config.yaml
n_layer: 16
n_kv_head: 1
d_mlp: 1728
vocab_size: 21823
activation: "swiglu"
rope_base: 10000.0
lr_mult_down: 1.5
decay_fraction: 0.866
decay_shape: "linear"
final_lr_fraction: 0.05
train_tokens: 1505000000
MLP neurons of a small language model. Each row is named by its layer, matrix (gate and up: input weights; down: output weights) and neuron, and shows model dimensions 432-527. Each number is 50 + 15 x the weight over its row's rms, rounded and kept within 0 to 99. A neuron's up and down rows have the sign that makes its largest values positive.
Before each neuron's rows, "fires after" lists the tokens most often just before its 100 highest values on Wikipedia text that the model never trained on. A number after a token or word is its count.

fires after: "." 37, "0" 8, "," 7, "\n" 5, " and" 4, "-" 4
L10.gate1246:34 38 60 62 70 62 54 36 47 84 74 41 57 52 33 37 62 63 46 47 42 47 48 52 81 54 54 72 39 66 60 48 29 66 51 78 38 64 52 46 29 60 72 44 50 41 36 77 69 55 42 53 72 60 36 39 41 62 23 48 34 64 37 45 31 43 76 51 49 25 35 44 63 46 32 55 61 51 51 49 55 39 50 55 61 62 37 59 44 45 71 39 68 48 34 60
L10.up1246:62 65 38 62 50 57 21 28 61 38 66 62 59 43 27 43 74 39 56 58 54 55 50 58 37 40 47 39 22 57 39 45 12 65 41 49 33 49 65 21 55 61 35 51 36 57 62 39 21 49 62 57 40 44 38 44 52 73 67 37 82 70 33 74 64 37 65 50 66 63 47 47 43 44 65 30 69 31 42 56 53 48 30 51 64 54 35 31 75 62 42 49 54 82 34 45
L10.down1246:11 31 44 30 59 54 43 71 54 46 42 44 30 32 30 74 36 58 72 51 73 21 63 63 64 68 17 59 68 66 31 43 61 26 42 67 41 36 43 60 61 59 30 28 67 52 77 11 54 35 30 74 42 28 41 49 71 51 56 44 71 13 56 50 36 41 23 43 59 63 61 33 51 78 30 44 33 57 32 31 44 50 49 20 34 76 70 48 38 66 38 68 45 44 38 52

fires after: "," 28, "." 12, ".\n\n" 8, " that" 4
L4.gate1366:41 71 45 65 35 80 60 53 59 74 65 58 52 56 79 67 60 43 69 40 41 34 50 62 73 11 38 60 72 52 68 21 33 60 49 48 45 52 53 42 85 53 43 26 59 56 27 54 69 56 42 39 83 47 56 46 53 60 43 41 89 54 38 41 83 72 74 57 37 54 65 55 69 45 24 53 42 50 64 20 67 45 34 54 61 44 69 33 20 41 75 45 39 60 24 22
L4.up1366:43 54 49 15 45 57 47 72 47 47 43 46 59 76 59 56 84 46 56 38 50 45 56 43 34 59 28 55 61 75 54 15 37 37 24 50 29 32 63 49 25 44 75 72 57 41 50 50 80 34 57 52 44 46 52 47 46 47 29 46 52 59 68 58 55 31 49 26 43 61 62 76 57 77 23 36 23 46 54 48 94 42 61 22 48 28 61 51 46 47 37 61 37 39 24 42
L4.down1366:44 60 62 65 33 59 43 44 74 57 55 66 65 42 72 52 53 45 25 34 60 00 48 34 51 34 62 46 27 62 53 26 48 43 58 58 44 39 52 34 43 53 33 21 67 57 55 60 32 52 60 26 78 68 74 75 64 51 34 48 44 68 21 56 77 45 63 51 59 69 60 59 53 49 44 53 45 61 49 21 48 49 61 60 41 31 66 23 55 35 67 58 51 58 35 27

fires after: "." 33, "," 11, " The" 9, " film" 4, " the" 4, "The" 4
L12.gate110:43 36 37 44 52 40 43 18 54 57 43 46 65 63 57 72 57 45 58 67 18 30 52 46 44 49 43 51 45 41 58 32 50 52 42 51 36 32 52 62 41 46 43 41 50 57 49 36 41 38 50 91 45 40 66 28 57 42 68 63 52 29 67 53 47 38 44 37 53 52 61 35 36 76 54 53 37 37 70 35 55 41 49 49 47 31 49 57 26 34 15 62 53 62 65 54
L12.up110:36 40 43 65 52 50 41 48 41 79 59 61 32 57 59 56 30 41 72 59 51 28 72 45 26 55 47 51 41 54 71 35 45 52 36 53 33 52 55 48 16 23 40 58 45 54 54 65 60 52 26 46 69 57 66 24 65 23 70 43 47 62 43 76 41 67 70 48 38 64 47 30 48 36 70 85 54 52 61 57 72 59 63 61 33 39 30 58 30 49 45 55 64 80 56 08
L12.down110:54 49 49 58 54 34 37 59 63 46 64 35 80 49 38 41 64 56 31 66 84 53 61 62 68 58 47 66 91 72 63 59 31 59 42 72 41 43 40 57 49 93 55 43 26 52 69 43 60 60 55 63 48 50 50 27 38 54 57 67 43 45 67 31 69 42 34 65 43 57 54 58 40 58 47 46 33 59 42 54 49 49 58 70 44 43 69 39 50 56 72 65 76 53 53 65

fires after: " " 29, " the" 17, "3" 5
L10.gate129:34 59 76 53 55 50 45 61 43 81 70 45 62 48 61 46 65 69 31 61 45 67 23 66 49 19 55 42 46 52 75 49 53 49 38 53 24 65 67 59 24 33 62 69 58 48 45 46 51 59 55 29 63 41 36 59 59 34 97 69 59 63 42 43 50 47 70 54 51 62 54 67 50 04 66 29 47 56 62 50 32 56 37 56 57 46 55 36 69 57 51 41 62 36 55 24
L10.up129:51 57 31 29 46 52 42 14 68 67 64 52 42 52 27 72 39 48 60 60 50 54 57 57 37 61 65 96 65 55 50 49 38 51 23 67 74 31 43 40 52 50 25 41 44 34 61 66 34 23 78 38 43 59 72 55 72 51 50 65 64 57 73 86 51 46 50 38 42 36 15 51 57 42 54 40 44 37 51 69 42 47 39 43 59 31 31 66 50 44 45 15 52 31 66 31
L10.down129:44 58 53 47 17 36 95 58 63 72 63 31 40 53 74 45 55 50 61 45 51 71 46 41 58 68 39 42 52 38 74 84 83 65 65 50 38 63 41 55 44 57 47 74 50 51 51 56 43 60 70 61 42 31 67 51 60 73 51 99 72 62 41 48 18 56 54 48 44 47 21 60 59 48 66 67 57 56 37 54 28 56 77 58 34 65 29 01 65 58 45 45 19 29 61 20

fires after: " " 46, " (" 11
L4.gate225:40 42 51 44 50 34 63 56 37 60 49 43 48 56 58 61 38 75 50 51 39 84 53 45 61 65 73 50 54 37 12 36 46 66 72 62 65 77 85 63 64 53 33 39 52 22 57 40 52 42 54 57 52 48 60 55 44 49 52 67 21 57 35 56 43 60 61 21 36 23 45 51 85 49 70 59 47 51 68 32 31 59 44 25 60 36 52 61 67 48 62 40 30 65 55 19
L4.up225:54 46 33 67 43 56 58 38 55 66 32 50 00 39 56 47 50 14 58 53 63 74 55 46 72 50 63 66 56 48 49 29 53 56 60 63 52 77 66 82 47 40 81 61 62 38 44 46 46 46 40 78 38 49 63 50 53 30 48 54 20 75 52 40 19 53 58 57 67 66 56 65 51 48 60 61 40 52 42 57 38 49 58 40 38 56 46 50 32 52 65 65 15 50 51 43
L4.down225:83 48 62 65 45 42 58 59 52 54 15 03 65 32 62 33 37 45 34 62 33 72 46 62 46 60 44 31 19 42 35 32 47 46 26 81 46 31 49 52 49 68 45 46 60 41 65 72 60 36 55 66 37 49 37 45 55 48 29 42 66 32 85 74 57 47 28 38 34 65 32 63 63 56 28 51 56 51 51 76 29 60 61 56 73 45 49 32 52 44 46 43 28 40 33 44

fires after: " " 66, ":" 6, " https" 4
L10.gate1004:43 32 45 38 40 30 36 79 35 67 52 47 22 40 68 56 52 69 39 29 65 89 56 39 78 35 28 79 33 62 60 45 31 50 43 52 63 62 56 50 52 34 41 28 48 41 54 60 41 36 58 47 68 51 63 30 50 65 68 61 62 47 51 41 26 48 46 45 60 79 40 68 46 48 56 49 67 72 45 69 54 61 62 71 39 69 62 71 31 21 70 36 52 27 45 30
L10.up1004:76 22 49 44 32 45 35 65 54 19 65 28 41 67 61 60 62 76 51 54 69 77 69 46 22 39 53 61 28 44 59 66 48 58 29 68 72 63 42 57 62 47 60 31 45 62 53 66 67 57 48 42 42 72 62 43 68 42 46 39 61 45 68 97 39 60 25 71 34 62 52 42 48 42 77 58 45 69 53 57 60 46 68 46 46 34 51 72 39 38 67 38 32 45 36 38
L10.down1004:38 52 41 43 30 48 63 47 71 40 63 50 61 47 40 46 28 57 48 26 36 41 52 67 19 42 48 69 23 46 65 55 60 61 73 56 73 60 18 58 57 73 58 61 54 78 61 80 14 96 65 53 44 37 40 48 92 48 45 45 40 43 60 72 66 59 47 58 47 58 45 21 52 64 42 29 51 65 56 63 46 49 42 48 50 59 53 48 37 32 36 50 63 58 66 43

fires after: " " 41, " (" 10, "19" 7, " of" 4
L10.gate108:41 64 09 45 73 19 59 65 48 68 54 33 37 59 44 40 59 49 57 35 31 54 67 44 58 50 42 45 54 58 45 71 37 45 52 55 68 83 56 71 38 30 32 50 16 30 72 50 41 36 49 37 44 32 53 53 43 32 61 50 70 71 50 52 48 29 57 64 73 73 49 40 42 44 65 65 39 41 55 63 40 79 35 54 63 59 59 31 67 61 69 68 52 49 61 56
L10.up108:52 34 53 43 51 54 57 32 34 47 71 36 44 41 73 38 64 52 71 56 53 58 65 46 60 32 45 51 55 63 51 51 35 48 60 57 71 60 62 79 54 45 53 72 33 16 56 46 44 41 60 37 45 39 61 50 57 36 62 65 45 53 66 47 68 62 49 29 25 65 25 46 76 70 79 23 60 64 48 41 45 64 38 45 50 52 60 48 37 51 59 34 63 57 60 21
L10.down108:50 50 63 37 11 25 48 74 40 49 28 47 65 70 53 52 51 77 57 33 49 61 46 48 25 46 70 58 20 43 38 57 06 43 54 62 53 34 56 27 65 41 42 44 42 59 38 62 36 69 49 40 67 41 34 29 22 54 40 24 90 70 49 73 48 42 47 51 52 67 54 53 59 35 43 55 55 36 48 64 54 43 85 38 47 44 65 56 39 67 62 46 39 67 42 48

fires after: " " 44, " Vol" 6
L4.gate135:47 63 15 73 50 56 49 65 82 79 48 89 57 16 91 57 57 48 66 42 19 38 57 71 45 72 41 43 67 41 33 52 60 46 17 57 31 62 43 82 75 48 42 55 72 50 55 41 37 52 63 27 57 34 45 66 23 61 40 51 56 40 63 58 57 52 39 42 38 22 66 27 30 28 70 53 64 70 56 42 37 69 60 55 91 44 55 46 67 58 58 46 36 44 75 42
L4.up135:59 63 05 24 60 49 44 49 76 56 68 73 93 50 48 56 40 59 31 53 75 20 40 35 36 44 66 64 42 44 35 43 20 39 26 65 47 39 55 44 56 59 38 42 58 68 53 62 62 53 57 48 26 51 42 53 42 80 54 48 43 66 55 74 46 39 52 01 53 50 55 44 70 33 58 53 53 61 34 38 51 45 54 43 58 34 56 34 32 73 45 43 53 31 39 45
L4.down135:47 50 64 79 31 37 22 45 56 51 46 29 42 42 21 70 62 31 59 63 19 43 56 31 48 52 53 49 60 49 52 26 42 53 54 61 50 66 60 19 49 54 53 33 68 63 52 52 66 84 61 37 57 56 53 68 55 32 65 64 50 68 53 40 11 58 39 47 46 70 65 54 55 61 55 65 62 13 75 47 62 70 59 19 26 36 35 47 42 45 63 44 74 70 52 41

fires after: " " 34, "," 19, " was" 16
L12.gate1505:73 76 45 67 55 74 58 63 52 48 42 57 70 79 82 40 52 56 26 44 52 51 34 16 53 65 46 71 23 38 75 54 52 54 40 49 56 23 43 47 46 64 58 50 51 39 63 49 65 47 58 49 38 31 48 38 52 53 50 53 64 55 64 46 48 44 19 53 58 45 62 37 76 54 11 30 45 46 27 57 51 46 42 42 39 29 55 44 40 23 51 77 72 59 37 58
L12.up1505:66 65 46 51 50 72 84 41 54 52 72 41 38 59 40 72 70 46 30 08 83 46 37 63 41 50 54 54 50 77 69 50 44 53 53 57 44 43 47 43 64 58 58 59 63 49 50 51 40 39 37 41 36 42 73 40 36 39 69 68 62 46 63 72 42 60 40 41 30 60 33 41 50 39 31 67 73 32 52 79 73 45 41 57 67 54 46 69 53 59 77 54 53 54 57 51
L12.down1505:82 37 47 25 63 53 39 56 44 58 66 46 30 58 43 40 34 58 63 51 54 46 61 31 47 38 32 32 26 57 62 32 47 44 21 35 77 40 43 71 57 57 55 68 62 37 48 73 46 36 66 47 56 60 82 84 62 74 45 59 51 59 23 80 51 75 55 65 65 61 60 42 43 51 53 55 56 48 75 57 57 49 36 40 40 47 76 12 60 31 52 48 51 67 34 28

fires after: " " 34, "." 23, " a" 6, "," 4
L10.gate318:27 73 00 50 77 53 76 81 57 43 63 47 45 20 63 63 63 71 41 61 59 70 66 54 65 50 73 34 53 31 42 32 57 52 53 62 76 69 67 43 43 30 39 32 53 54 55 63 51 73 70 62 44 52 76 62 40 57 53 39 49 53 77 53 68 60 43 45 55 65 48 43 45 38 38 74 46 65 19 35 44 32 29 18 54 33 47 46 68 31 58 50 55 21 80 45
L10.up318:68 53 44 69 66 41 58 73 63 38 44 23 72 28 65 36 78 58 53 79 28 46 33 81 57 36 53 50 44 40 45 63 65 54 54 43 51 59 47 46 32 58 56 46 46 57 68 51 60 60 58 62 39 46 44 53 56 66 67 39 37 44 48 20 53 20 76 58 43 30 52 66 80 44 45 59 41 36 47 47 59 28 76 46 77 56 43 46 58 53 79 42 48 46 30 76
L10.down318:46 30 45 50 41 34 32 16 46 32 55 40 52 26 52 80 44 43 88 48 54 29 63 38 59 18 57 35 49 56 69 65 63 71 56 57 66 65 76 43 36 77 57 70 35 74 50 59 20 54 65 67 37 56 37 56 36 49 39 15 32 56 37 47 53 43 55 39 60 59 56 30 61 62 20 74 50 48 41 40 78 52 62 41 59 35 51 41 70 57 52 44 24 65 51 40